config.yaml
hidden_act: "gelu"
parallel_block: false
max_steps: 13291
MLP neurons of a small language model. Each row is named by its layer, matrix (up: input weights; down: output weights) and neuron, and shows model dimensions 224-479. Each number is 128 + 32 x the weight over its row's rms, rounded and kept within 0 to 255. Numbers have three digits each.
After each neuron's rows, "fires before" lists the tokens most often just after its 100 highest values on Wikipedia text that the model never trained on.

L4.up433:135153107095119132129100125175145112150111138070079181119144093102098115175186113148127178091127124154154146140103156132192129143114078146122090083085097145168177163162134111175134115126098113121152129106142109120178097113151095172154202184094161061142133142125135129141147153119091140153106149067089123089103143220111084133163138126181069135128133132173171091137132156104151105134089161103117163169140121142173233134160086089095116161102180121107169083126114105127158156136138103103068147087104119100108053139138199097052065148099068147162124108158178164078126158135146145100114173144081174094164143081122124099124104174140140121186095150105095196161178150104143152151137120138108106175173179234101137069073109100192132172134173183120079208152101130125095103097161100
L4.down433:154165101134135100130085105068170109100149136132151122072098081121093139127100121134121159089120119108125142117102155123140143128061136105096171089114202154195119132113180147152106132067181087128160086127157141110150151139149154163150158123126161115183118113141105101132120158102147149142133144158108195081094127155136154071180175190147130046149131178187127174112116176152144068116161124088156168123136138163156165159151152131130114106125143112123150108082079130095166132130159135138134147155156173086077159098180166128190083137157109147170096148073128128126108157075153065080152092156126129152168126104148140145199121117136119112128167162099116130179115133105134118088141225098128041137089101105139124148131178082154102151098146053058107169185105168130179098107129138
fires before: "of ", "and ", "in "

L6.up578:158151117124104116171117107056148152197134117107109167091137135124158124142137158132087111157113107112122116095137121113145148149082150026109136143152095158157144103139092125063114141102090097172116135101157101096175168169166135147180115230077129137169145156150138164135136125171154099144114178099121122146153159117096123137065155099155142107108110137166140142097092049089151122108127152148152153094163118194069135168152118199135164095091111178121159133169171187158132153166076156130106109107122085127078103138164148140107121080110134132142126124088156124163178145143137110144124098112104162117086139106184123092133107144070165097102174147131097095102109151116123091126105203168145089138203156184150176117165155137113140129118158133153096169087111102141127128146121096
L6.down578:143057074110099106130089098118125088141111097149138142114137151175092097111125131069158131156120080055171124100129122175094142082178143141160148128086076145047110166129208139133132157063132057129138087100071134141130127097120174085193064097108141105144124115155107120188138129156104130168161178111052153167159125150079116182153095101145157079127169152162075129095157156105103082098164126070111092150107150069098114159208157153138142140066111093164105112085183148130147081131130144077090102138121145133106134092147154132077139158108130124161161101124182150129144102103108122118119100077164203117084120141134116132161054097010112146094120150147104114099151150113141113179158110144120161135167112127094116144096182194085122151145112109157109177178175118170055152075185147
fires before: "as ", "by ", "in ", "for ", "to "

L4.up150:136130172118158188139107107180139138120105138141104136111131141115119138164123110120095146091152106112122157083145156210128168130089140095198171084169069142192089151094153069124180113142117160112119081166110086094163143092136134123110150159104117096183138097145145100112105128171127146107061117104153088088185108093136117137170082132111095146134088113133116194140157090098118147127125155118213154132148170124117113151014174096098186137099179132060176153138097181093167128124110110100166180150073151134141092081127154139065111073072098147126194163157144161161123128137153156148127125130107127102137141070138108158147124096132118131169119176152108132089114146109066102148135135134128117096140086093134137117105045170110150112143147140126147189142111111139083129086175128
L4.down150:160107138081131137066173126125109099118141090138121107141113140122111083105120117204084087149079120106145143079121175101126151101070160110167112094123134123149136169143082138144111149112131055133080055123135083088127148110077118187138153108179098177106105167057105106092108144104084161182122148131155108121149149125122134086127139138119117168137161174068134118104169112092099135101120220145156202112153117160105073145116103113127083153052154138066128100090126102124094149106152162121119191131115144073139156120135137118137200127128085037148169177173126159174066047101119173165147116136114147142090174102117106097147104100099097134115101183055131134095111112158137108139102077175119119139104098112171115111186196097103185094205136137184123109131150167107139144137100113
fires before: "\n", "\n\n", "m"

L6.up816:094124099152134148133108127157063124130171138111125161139167113186144059157137157052210157135154133177125096132077134134127122138141158168062121132094102128132178123096132130135153148115198137097130156128185117148126175107083139131108141129128141190194101069125129097167205178167139076115104088123091120081148172120120106090110180110130097151114162115156127150089136108091168108131094178127141145099122156071105148132114143068113194119142113101096102106143144087138117092191118119146104124146150158115175104112122092178144134122159104119118114178117103147096117168100164185183104136112164149146161152161101137131119094121140130107147128163134180157123082134137096104154131129185154192175121137192199068182172145140114128115114100099141096179178071099076122136113161076
L6.down816:096131092137085143167206066112069080116141135110152142121172117156070135189123103156187147115120072124147127104145221096124107142134155098090138127167128132114109088107074127148115104116143154135074145181151126115103147105125184188101112097123123123166165109138132133097136176124133092065124141175084128137072176102143059135062123120188114092128087103060099170100123100076142140097147097146158111184102080133151106098130160074094147140087156174137131172161097093071109153184099143138106133117138119131155098148101145100137114104160133132079148117119120118106141094078167187139068106150143133145146144134176142114138104158166136157167140109113153164114145174137138150141112098107177188110099115120080103190100107112100165148111118140138089124106088100153112088143174098
fires before: ". ", ".", ", ", "but "

L4.up1409:105137142121137146138124116113154121121167132120158120119067087145182119146149102115102087125052092135132170153089117125056165125141171126127093165092124166141139155128107164152118098140120108121102151090171158163168127105101105122117102210062106120112069126142139100111072170119212127125122171155115221142105138132146082161114153132148084137103153056147111146085128137153156047138166069086168152125110156139132065092107163161143170088137149141094060154160104108131079119052069109116165163144132106197130134137169145100136108158090148190102069133130174130154154161116096185148120110150101119115149084122093115141093157158172121143054169120099137197099177134058081179111170134078134094108105110086126127117146125122111109154121196129107107108107117171079126078193149168
L4.down1409:067155142125118069159124166181151189124135129152134162133214149171130119090113119115124120090114113160158112133111109108154179153142128084154158131168123124118104098087124101174146223143181135136118161136086103118141202110140133094128124119043126137101141176141141134136148088147146117157134119133137109128118053128120119110146144188122086065105147141110080160123120115099181153121088133084115124148155135139133103136123137128149112074027114104135164104155130144143122089116099130163110088123150105150154097138122115067120159157111074104157130149089135128063127111135093112150131052108146175077178145084133168053137154105066159151150078143117126111101126165088148058174074125078181115071095121094153093093170104140103102130121139109085139135144143135136139131151160097
fires before: "\n", "\n\n", ": ", "born ", ". "

L4.up1275:201199158139109156139093086153093089103109142144110097151172105159127110133088167078122159140151119138171131137188151109096120126120121175124112134127164110106091146195113152163139155135125163091157140120167221119134186129188105119103162059199128198127134150136130178141108184114165159149130111167065145108153144121112175182091112141145064138128134140113122138068088088185150210108111087156168146125150137136118068115150174164082147113099141134113153148124075132113139110194103082138034083162115179138099113119143154123116140115173158108037163150098103157114166144161114131082135104139140144150143154147087183074122108168122110054107135180097178152146206101118150086142085123132061142148152162139104142120068133152130162172114122122123086150091107189107155145128106132
L4.down1275:099128114112153229131106113118133146096148112158060146171087112132132167091132118086177150109050109139129138096135111160053099111112131054181107119138191148075112181131150121113175161146115101106118143110086115110159151116152168128147158057143066141115135088143099105174118104149160121175177182082106112152099107118119103075126186124139091125127108153166133225087142128131124133120138118105138123197151109121196069097174127168158158114101132082146115124077122113096108129082130136123147086123083159124141124123105105162150137039152179111090121165057043119142073106102101114134184111116098083170093161122079160141123160147167126132098166113167138157119109056148106119173124116135166119151096112098146136201131126109080089147131049132134163138165109058061080140075109142
fires before: ", ", ". "

L4.up101:181132155102121099165109131154097147119143117065125155093099134117051097173117122123100168139151141127158130092140125130132160114152180090154208131103087122136168136170150175110135138156150147117139100143074079028087152200161166139148150161073082090142088154079116118104163122120133091090138115135173146113133109129151101175129143128164149138105114174102149156141137101170104151106145090122110074094080120130110091095122116148094127091081129193093084117084158121176068133115136144123081088104060095112139099183188098095097166086095114148149151145158137104200118121123127089218124143117090144049109139194148125098136135111207132182170125073142119107126146145036056155165082121049122125082132147156125122151116091128082118101123162121136147215160076129112152102125175091
L4.down101:125134120086131129131102154163070143126096160141142137139141140136199078096097093147130171085133178165064103124110123103153138145138101151129091138122137117141149099073098093139096169113131177140105090105113174138209150122131148158114115080133171125118152145142147142134118048148113080172183197133119085140110141079100146098137115083113105124151141069183147183135154131156171133091092157134074149160133059100097098089200109138047129086106134129195079141074101117133096107104093042109188151122152073130063085139097101163069178142112119135116153094145106078130181126142175092072070071121099089159150208145090128147083130150089145116105120099150070150167119137067088153115155106145119098138069103136153134140134109144127057120147200200082117155149165112028134135135086095
fires before: "\n\n", "\n"

L4.up826:090114096147105129080147218130180161088138135135163099190101132097155130141183143146142175173193105155148196067113118119182148055154139126139175111144137121128109098113113087164091170008172153136126125110188192079156092095077109160126143104077089124157090098137133165130114164153194163146095194121129090091099088109131128111127135109095105110131104137163094143125129170140103144092132105139124226072151137120124113208102141049099152096129156123090069140140102146126133159127111117115138144113162140116090107126144136128111125134080167182149126137189112145091081143134202160120119113159120144118105103117060158118136186076143151127187170122114109100119103163124162063082135102140114122131105122158175086073159109134128103137132125203101070126128121135064139122150129127
L4.down826:082136105115149199083149128147154217121093151072114169138140069113118114136152147127151146109092103131140105077155149084178110112119158099169148108125112134157142161104122141152149121117174105122058105163190164147173128110093124129100160130044110118108099105081150146140128161120130160140064155147140076126133160164113107162128157099098146158122096134135087132113082149125053122129097121085112143105126138115125117195075106098137117177135170081065103110093088147161082104145154077136149111150173125082094137125094194116124133149104115120153113150149131118164127156076131154099136161145135155119113174170118132072152122128123159154192115164174096107134085112140226117112110059142108082135077116083152108137103180129066109093178132173137105151150090200117131165145141149
fires before: "| ", "\n", "\n\n", "|---|---|---|---"

L6.up469:132154128179115109113163118121140156109136066097149121113132130168165093139154094085112198099142097106135178145109151176164141113116120086065139130139127120128190129151081139119144092147104134064088098141125123141083082121099093165113091069067105130113095120104159182120145154165126174149093087106134140165154084170108118176109096169086174142148094110118125164128150144169124135143139069168147161132089162138124149124142144159093141095114122102069124143117112058089136126161169194131185165123148129166117082114161128172138113148162108138111138161106138128184105136108171119062118144090166180103115072128146118168042098168129140110086120179069131101106120159142159161057087101120159087099145144137062138160160116135083173128208157181059136097075113101115173102094120147
L6.down469:114130184131137050066120148061113144139128111113111138144164158120109088133153109139174118132079102148118133175046124108067105149097130105107106135104132119176147056162070141134150079124174179094094131111166173144130134094092100128091194119172090113069110197143102137136115095088160162102174135044128100141122077111141139133210087164104136180128139110142125081142105150123132167120085156137097148119110100130130134132103137104155136037163077147138075192088088113126173079079087112092138094126107115106151144127074255162152099143145109142131119088118154131103115122164134118068133152124099092115110065158136103120139130145084122040133128191173205115121152173002129075112127101087126133124170190116090112174128138129167098050100143131148143098098084105100115124130177158
fires before: ": ", ". ", "R"

L4.up319:129120117130115124086116114109161103140106185077155118160169174106091156141167122112152138091151096142073083146120101168123098169139162120134171130069162166155137186164160085099146171166101110165127134113153166148148153109148116180167111122164077122156150169128143094074113100132173048116181037131076106086103100140154142129188124179151184136098113162123101122142065095114115102112170127162132146092128170136132113170143198207076173080050112081054152104145155162090142139142187073102145156121095052096179075160162126135155126128180081135134134118144088148132127106145149104128127155101136151149127095147100178119143112117136091148129089111152105139136156164132144094134105141134109114115144105145066191115128113147108089131147160094146130098108079147164055150117140108
L4.down319:183131136090185090121150092177137151094103188153124167150100174139110121153118074153156056134076073148111173110146153142088197140149160172130083169154141117097148088176100109099185155149142121122154135133093178122117121097118133103118106085111074134178084145101125103101140123144072121175171129118118146150160130125066177141174149125087120141092081171091125129100134128126118156124149107144111137119150108135143080099172141134141111102057179163142127106145136125106191090125117142176045129105091191097115183161163119070095087126116110154152105127143121100166117066095123132047077100131141063132158103104098082130167190113176148188072172149125120149138156130101097130163070113118144140157107169139114146117091112137150155013153099035116124164138159094116121096150126117
fires before: "= ", "==", "- ", "== ", "==="

L6.up1092:120126139082208074148106121073114114120175153110094174170152199070131150122132148136114151110090091140145180156170121129145145117094110109131115129119132111086122096127099086137092126129117082110122189197084102142185118209146102089168113143157135199139111122175153158154101143146176117101122123093107144132100090168086091100177162166174127142121167066152066093130119095140152069068120170131071103164116184054142145124104120159172122195161132168115167122133137126112129143126169129102123140027069151165102161111188153144130111168087167121151151087107098138142109148104146156152107180125143142086104101070171131143092144127212103128092141091107131164142154143109110166217133181127139120145111170119131076096141138121066168124113161130145174115152097198119055141141109136
L6.down1092:111136128096155126097101092109102145127140104120151125093138134120116182119133165105120147079136099096134135084097202075081093112127140102071090072072096081076134068150112126135118140112084059079129140105097124073143079146081094101143114161161152171152097233164111176156170096128110182077139172166115165092123153189031163147150190153163116105077081163161086092104204115164141109108091201111137104114149151131115098137136134064129087070063147145126102121082132148149166117119103081136142111155169165123117075118117110133092106099126141067125110114103151115084110109129092129120079130116177139117140080028121131117167095069123177085123110139122120170183094102163100116142132126127135133115138118109091122138176157150097065095108131090129157136138165161095080145113137129
fires before: "by ", "to ", "as ", "from ", "in ", "with "

L6.up759:100161137124124081076139079224102166122118074144117143123130090123106170124144142122165168122126102132113138132175110121117147170121146147125096123115120107128103130113107157184089146127177127076081093130109157113140092152122145108108119145117145133149116143119128103164107147157081143055124054136109120154111077175101105065180176102154092121081138145097064138061136100185112095158098162123091111039101125106101119162119106135168146106164163148086094136115124123108146137205144136147108119118120123176115143161126116122156090086120140129115183125097100148067200133083172085086157067102137063123108187164104185152096103110099112134103056140127127155073121110120163023171141129114048139209131089088128135133084092174167058108121113174085177163100141171168158124175118150
L6.down759:177146113174118083140111105113155100159104163078136104098150131140072255081098095126112101098119144094124098134113165155118141103116146098104124137128141113118092109153165123080174093094060087123154136086099067125130150143080128083100112057106090065071110077107075133114123094105138137154112122000083115102105130131119107147136122107161144098105098101134154112097074063136068162080137108103123110130110104144160134102127128131090112152112082115098179122122126121135082140137103173087150108128120097085120127086064116109104138183170081138087107113080117105128095145137104110124105125123125118152108121036133100062147147131140104116166094107127119087058115139120139092089115099088128096086124103124110044150119125080115143134091137092105114119175134087094101081123178103
fires before: "| ", "|", "Q"

L4.up493:149153090155123184202083098085193121054165088102137114126168117090110130143112128168184102157181071104128155150076110129142123142112090151109067128165113130154119172123130092159208141152094098146109102128109100115137139103088117152162106084156101139099082138091213133071204088141112082106084099097147123115137114108079153159094226122123147120111093120086140124176127197169159143118111116164157173103100194134148178104134136134081178148117191173106157149112183084143159139166118190123106158086104110171133083144155121080162129113156097092159171169125130100110055097163156083087080121199142131111137097112128126109093119098107076125126090150153120108146122139116102120111141082141104148180146105146137148113176130100173138098201089183141070089129165151121133100064117164
L4.down493:104163091129098105045082112119089103131088132078080154100056141100136123129153094136152139146153117171191072126097140087137139056179101084107169167189113169120122159125105086135156127067150123156146122106118134131141116143140039108153159125180134125118174098161103109148156158190171127144205101175097136157118047147112104128110206140156049144111101153135210110127154095113182093100084155120212118093161083089000115093123087068061105116125095150124178142132156119175071119102170110109096109083146144147126155147115135100138143140160154109146109067153174160087136081120087100158122125094114169178137086159124140097078144138154106118118083133111097141083161106166148165192134120114136115150151125146147146204100133120151112078157146083117089109175055108149096183131147102
fires before: "\n", "| ", "', "

L4.up1945:165110152051169192105124183131145103102162113079138110189171082126128100168170058112104147113170107126143126117152101109074090114143094088136153105132083129138131121093115186116130177129139143150183083130164090119116219090153112135131132181105123087132182091120132126151121178151120151101110151113148144128110154191105079141145142120157122170106150161099144119183128099073132121079182091128118153120139195095130120140124169074132170165132122115076155152124100129185139128180153124142163150101085113127148144118136146101108097076065179131141107080175131120172095100169155112117117115106122153133125080155123096129106088134136147149093093133134141129113162086098112133143111117132046097133142098128112139151162161099201095101136076149111084163133124078170141094116129088
L4.down1945:192192119198109109082200147154154123145151095102074112112097120124124151099110060148188074128117094141078146143127132182131161140105093130111141111115116197177072176195079151108118181096121067167172097117068127131106150096128148122119146098086130149131154142093097113094128113145121100107125116165161130123181121107143117071116156149153116117153111182077142115107142073117133176088170075152126128166069105119115117081100084064179087159105134105127120114169114151130121190120062147081100126118083121154163135126106149104119092045140131149094129110138198114113100079163121086137178140113147083124150174143143127083130094124127164129066143156105086107139075124121104111120189092089162137066144135123075102168155106098119150091081082125061139120040124135173070161137128070
fires before: "| ", "- "

L6.up120:170101091138154106129091128119123108109158143125091177165127106177076134153114162060102160118187071133185145140095051164135144098164111120112118123100127101108127159143150107100152115051118140107144140149121133123146150107109163080135131081158169158090152117193121153105097135128117132125126145087114084107163151140099106076114142094129142185046141072094184154077112086111113116148113137142197200099129117148139146117140129107140132103188112145126122099106082137154128117114148104104057145115167156119041139095103134098104163112154128127141155132089130124140151139112084073186149127168107111059186164132106123050131134163091164065190075064150105117149110137131110146139126134153122127162085158180188156073143061099125150124154116134079169131096197123087152167062128071
L6.down120:142144099105157167191142085145053133132150116082123093068163203163177063097134066090131114142095146110082086153155171159087114112122068163123139168177145146104067073073035087116090142134128133096119119135120127118105201190090119108155111081160140162134100068146169120150187177132168120129125107075177168107103143106134119116112114117124165178129091100166108131100129211137118132119098108101115088104150231085115126117089158127166147123119090160096124120144086170134132088132155108140178101133097179133148100147093078156173148149132109112118162125081091118094112112132097139172095077060125156155176101127113086163133099152111113117118179133097154160167178177148132126117150124162060101095084160081136126168122166117117132128097125078092107118153077078132096118151100118
fires before: "(", "by ", "is "

L4.up1784:124139169122151128198169072092054047096190144112143065142181182152136131081113135147216199110147158134093098100138189117114091074161128100144118086143142157090152171125160115136135129141087127120082194084142121148138075120136120163140118107124128145054097113122127100120131142171123159079108101132123122092151086073142136085141080161160076137094188150168137117102133115072125102187135161118165160138071140124165134160172171147166167111174160120137153143093165134167159174161149118132141143152180086191096092096100136148155099114069135125134099102120108047149141151176126194162068127183130106108113078143094159159075119114143152158141166138172157105179202170127132123114096147090114148144098177129141118105135161106121087144092141141143148126091139090140117138158095119
L4.down1784:104099133079111155146159089108151121177170124120177140111133138150187153132143132120211113121114117123120098085138130105110138126107118150081087133164160167104144110199139143140140110101106136110081121113079088139123153074151118109100156115184152166139109207150115132181100099115160076156108147158140111127135122121114128144139175161136114113198122120138128128139114139110144126074137080184105155135169090127082108117183130104147135173160102119153149189178149163114138088098187179136203086154136159133122112061164089072115157091103151107157161127134152100102066140090139168105151066113165198159168142125144144128123107129088141114091158094146085102127122035135046127088130148120158153110054151177155108161140178171133182132020112122078134136162130161126148090119121140
fires before: ", ", ". ", ".", ": ", ") "

L4.up1852:139157141165122222143111163193115188142115128111109071120127155163131135135125171138136146145109172137139158203123116124176198135138217114192134105080148134082097074153131111121116080095107129100060133133146128138163139104066151072118148142176115124135115113082140158079122082097092084088118056131124114107120160160121105097137139175163115117129095130109127097127167183124185119142142129109105138148097115057162140156144161140129112073105137093145156127102091166143149107098157150169169088146194118138118074119116153146120063106143075208128102130121168110105151140093115117121144120140146117142128201129126165154071146102101162145204150151186107127149135099116054082092174139124090154125177137124112200164159126105106165084089134185162121157108130147115080162120111107
L4.down1852:098118089132174111077024129145108156132126135160098131099116070024120139175112115102060129206110114107063152149120152099202085120143105182095100112091125125147091070112170136155124110116148104158122153171131133147145107055163102117054152137155097088099152093120136151055132127064129081116197144083117099117076081110098139099142148151096161198115115135132153150078147119099092149128105097125166082086112166090149129103182134123112110139159182146076091155145129109143145058067071110114151118078159136126131167138120162127153103125143143168081110146137109156095141158093094102119100104083122107145137161145106088170115071120120124117121140103117114145083137106134085230109098124165091089139130123111135115136111099172160083120105141125122130135135144172106178097156141091
fires before: "| ", "|", "in ", "("

L6.up1256:170138073133188096141179119174148154144153120138083138143107110143117133143095160111107126152124129147134116152138114099134181163105139154094126154118097113115144115129212099141109184111126143113151113130120155146153191162115159097100070096126131193134148105084142119176117136166136097106112111084112098065139185077068144125130129121118144138176195134080127096160103163114106095140094141125131101167104137128084150111104142130106154116158102151108192130139159143180161098106101073118168122101114160172139148157194142132109178152134093146200175095146128099126184181056150090110158156144137128133090161091114154079128107139171107129114088195092105199173132110146118110115084122164111163207085125102183132089098107063143136160053125168114122127123089117096150104136054120
L6.down1256:098103160107119116145141159121076117079147117160071129082087111124109093125128122126144112105218097061128116118100137129125182147105076115127150105103115170061169185149104128172099139118099107121149123081168143093104135145109141053146111101128106147151084094107098184139190115101164100116150178076111127076105095147119162098165116123141064130138169129183092115083135080122178135079155088099092155151108165066108127156128129108124149107091088211096121105130134139131095169097190120118089145119136161139060117163096108092121144211114126164127143098130153135143097103121130117125098138145145156137112140168121136109091043119133127183137174139106125077157110144216196150123139136146126094114100191139105116131155122113129091155145125110090050132112091129120129157084093154
fires before: ", ", ". ", "in ", "for ", "to ", "\" "

L4.up1555:131123055177122113125152097148143215131147178168140112132099155152167130184097072131132130102149164105082178128197106085207163078088148138149138087118117120118130122093106107127079118100146165093156193160140150083138089129097179170084109149123155112176148105162072106111132137050150172137110117114124140146106097207153139128122098184108148141182147127131104108108100107120099120089105051145129158164171157223161140119058122176140127123142076116127136151130099185135099093103144093180100138101109118180130038147149125111095096117149131154155104074201130174142081156118099140178109130148107125135176095112120091110132103118155126105080154146115121107118102151114102149170105144108132156166148149147088139178109124128095140114171170111131158149121195126039124117175126096
L4.down1555:094137150130154154121135130148106163163168097132080118124207148101138116165129074107109175125099043139159147108093135135086161172144079121123133170087183103116108164107119130093133139092142112162119103081124117144128181149179093151141204129105127108135099157130140157119117123121088042151171067143089144154152106052129104109144115150154156186142142155093172161124167118075165123093081144159120189130090134142166141118107130087128114074151134131150089087132095092147092107169104125147166141088147178214134091113149096105174123156166120078080081127114176104102146190133196104149091111081150093128141117104135127171098127086096127133180065073116091123187176117091086142106129083139127161138094119099176152145062110089195138100125100133122123087139129094186176080153118067
fires before: "\n", "\n\n", "(", "=="

L4.up772:115121145117109080089082105111132187068113131070112088111141132175168115112071116079168187149131087187067120178169137150148114167192144144113120139133155135168139130072141141086087091060098174148095147148152114117109093163127085114138055153079107087113089140056086157126183140125161103123167125106124123126134126141086096145091107087101143166134171157127080133084147162120120113096152075100198062175106168129132091148088169154127067117169099197106128172143195153148137147122098143164137150137093139121111107111073089173166104173158178140154106130152144152110116156147119133106095131150129142155086160162073172132085127154049119137138103146120117099142123103114198073179108136145085176164121093143165135101125115098181199094122164159114111082098119133148144175098172122
L4.down772:139139160131055119181126128123154104101152110120147131122075169045175128166081231116096141084153070136168088182135108071115147130144108129116108095115124137100175055120104137120080111139133172110103132121117119122164095053101086144126076170142089061134063065108124142109068186187138118133094089166117200168092150109073063050133131150133154118164095172112145087130066143161152108142110165143140124173137125172125103135099144090117099083189097051117103062167082174117159070097105158139084090172113130150118124112151098177136113147057138147149112124138164140106163130112094136141128085124122157140145166187109112119136070155132151162055151114164025139093162144151139067162086129097145119130121164160125126170119103154136148134124117133051124121127139122214162114146114163
fires before: "\n", "| ", " ", "— "

L6.up1000:097178088126150182141180094086121111126121150111147127122141090109062144152159112113177144115169096155176153154086121121135154123148049145127095103158196164098068148143132105158096123085133139171115167205143104125161150150153115168095076146151143086100114089144197120103165076107142157110033157117158172127138189065083136124137113112102128173105116158115151096071137120112066105124137149119113110141178124114112104096140113105157091157193113135159166161079099144071067157095113148171141173110179074176133092128121104116100119152068127105124123123156139114111097153138122129174145052089132138129150128096149156156122115114113151155121141150146137132146174109150142103086088140139128164131092088116137109138125097067150122118139151142096165111126113164145129096121124145
L6.down1000:163148102152135129149136087110144151171132151092095130136112155173133055185108108160097131197085117067131039083173053128157109091140140081168136121206103074238206115094108175151199112108102142058138127078148126091152079120144142167150118172129141141150151139061156133161107184098091078113156049161103125149095104188101136095111161148172145173157158143102155106090135174084035083084130143125182115149167106135126144144157178146126127173111095123151114115138123107137129112163120079116154066082164106119160145157126130153140098113175128170145138120121081138113112110162059209085121136104183142110111101036176110091132121106137107129105154125114132121159123075127096118162136177121146087141135169149147147093097095155087106061144115172124160106174153096087127127116127118
fires before: "(", "| "

L6.up1018:158101164093156165164150113151078148092171091110139139106058163163124067174112144137169154105168129161150173112082189148131183136139181170124135151110144086183121155163092118156118146149121065133140185073108194117147128136082121138124085113124054115142127091152089160128150164126142126129150110064078158076135174090056183098196171178172118152142154110156151112082092093147191119087116085113145078153090124122090191124140103135185170132084190158155165149150128159201144106114138093111119081098134151148131143090109151113131145164138124091055194131103089149121110119130106123185112137182164099136157194137056119065153133155143081132089098147109129153200113179184111115163128130144095119165076106189133086134160134138162069102160111092126115156152041100115079141093122122
L6.down1018:100096144100099173143125071087109119119134115084101097100140148153109202181139114121168087110107099134142127136125178088112090144086117045130182092133081131095119105073110190159166157159104115105086126159119112163124106173148183118172096074069186074106138197058075093192182135110135144130094118180182175120108176151095141120086139113096147110082139149138041111147184139181079126089107161079128116142092135059123049088123086125122146121182118153175189113143106145166113117145116070107179120114144126121121102107136131138141148169131137080134116115090109102058061150095105174122085065126153092138088125095110071159123131185153106131081061193125147152156109125107139128090169128134177162110066121099172163121100096138134164169172186150095120099107095128145130105144150124
fires before: ". ", ", ", "of ", ".", "to ", "during "

L4.up640:110101143128058158133162153137159119143153188202158125151137157146131092099181106089094110098162157186103120145073159118160120098103104131147116175132173129099145119135124107122103160165168163094160167151120065087150131130178116073177114106084164104104122108160093086118160169107134085128105178076084145168175141097136130141126176195151131141174139155142151189133136167162111158097173134121140133138160119099135100117090199125159103120051097164099129120086067114133094165108149089138190176109077142106135093113101173155162103130062166088147117137125129153148126176106112153120122086081166169148153131098153131124141181136162105149145065118133165079149147140099150114105110208060094121117179125122183132108187100129102134122161118153150109117089137185108130174132149167
L4.down640:121089114130131115108059110143139103130131108125080158107080114121099186117108130149116148066176131079048072163083115160185055168147065127124148079054129083147119205118044132103102123147080132127136142102122152124135103136082165152100169159127084167093137108096099119100093114137196077159135079153144062113152107179137100162133106098105105165180136149135115088171143129112097097150116181152156174127169182114062135140151142115096100169179087101119130129097163100099138079136092090116131121116125128156115185155119168141128138144153163163136115068166164056114174100145119133149120129137106147119148140128059094150064169189128143127121084129112102134115106113135069117131116132128125064146118112086131107118134084155158129099167100123157091153155172106119098077085104135
fires before: "\n", "\n\n"

L6.up1604:179053154122095074113164122112130103089104092121072141131114105118145128177059111109117096154072134134117116099131118090174195111112133139085122095110122060125121107110128119110134121124078093095169188145057159172100118136110191153204105113173091121098163119111155147088183119166102119128107112099141115117110116136128155157118119213137103120151148151157125088192132096124098128144089131151107215105135160108110107049140108100094146130115142156151064102092144133100097065133110112085099112112109138162108114120095147109198208117139064127147145109128067201093124151124146092121083120142120097181080082170142138139081133161149128137064135139102080177158134116124113038126131075163120118164056143152167050134096136111129161150122071124122102065173097155123149156136088146
L6.down1604:140119146134141099173136127083116122108154121095080131143133102169074093122128164058131193143173127126148127154110184117075176114183164105157134180127119107137099118162125112116132158093096107135174201119090184162148117170125137153116118116145100100129102066168143191126142135135186115107118167121149107123116130086077118142124122153146087134106089187154087086121143104136119158102161116133108123115113157179091103129101118133083137178117133172112137082081157118113199054122082114137203136147138137168167126090132171062121177135102131116134169101074169154109138115133161166107126119093139163098073143102082090106058140080153164133116127151173190126133119116136129147112160099133142173167119128111156098078139104124105156099164097129107106164166088102086121205074094074
fires before: ", ", "ly ", ". ", ".", ": "

L4.up1210:090146105143143101110135178108103146145119161105113070076150177122143112156187128153168170158153165101177132131097103167122093153171160072134183150115099114113135218182130185093079235090201120121146098142136148116151138135164125139088118112120086122183209033096084132180168136172083054115087093084119112141094149164055134109096148109171165112073110128119099135125143147118138129095164095142099177131114137158145068183088100099125198133142072066123148161130079143169130140157148168168165108152174151184128139088166139165163136112110127120083154138175138170129128143126207171129105146129146070108092105130168118058126074137158110153113125185073161154103170144147142171087094148160104111117067075145129111144145088054100145171044172099120161117134132101176091079121172069
L4.down1210:160113133078101091095155125089183180169101120122161148118082141141097158093152119103142142142127141149132116130162095126134116098129154140142130058082181147074127123063093101156159087123102228120132123131155148156172210114095233109131128117152102125099125170131126136173158135137136124185054155193126093097127140149109161123107065105153101089160132120107103155176146148144089133084086088136139158110065109109086129165125183165187094118123113155104031212107075149094138096101167086076139152119112071135091132115092142090140160157115146131094071136102071165146144145083107164135090113103134180118119119160131150042151151183189089123157146091140099145145118183103107080115162104114083134125146097085146105150068168133099113126117134180172132157181128129125088156111166123
fires before: "| ", "\"", "1 "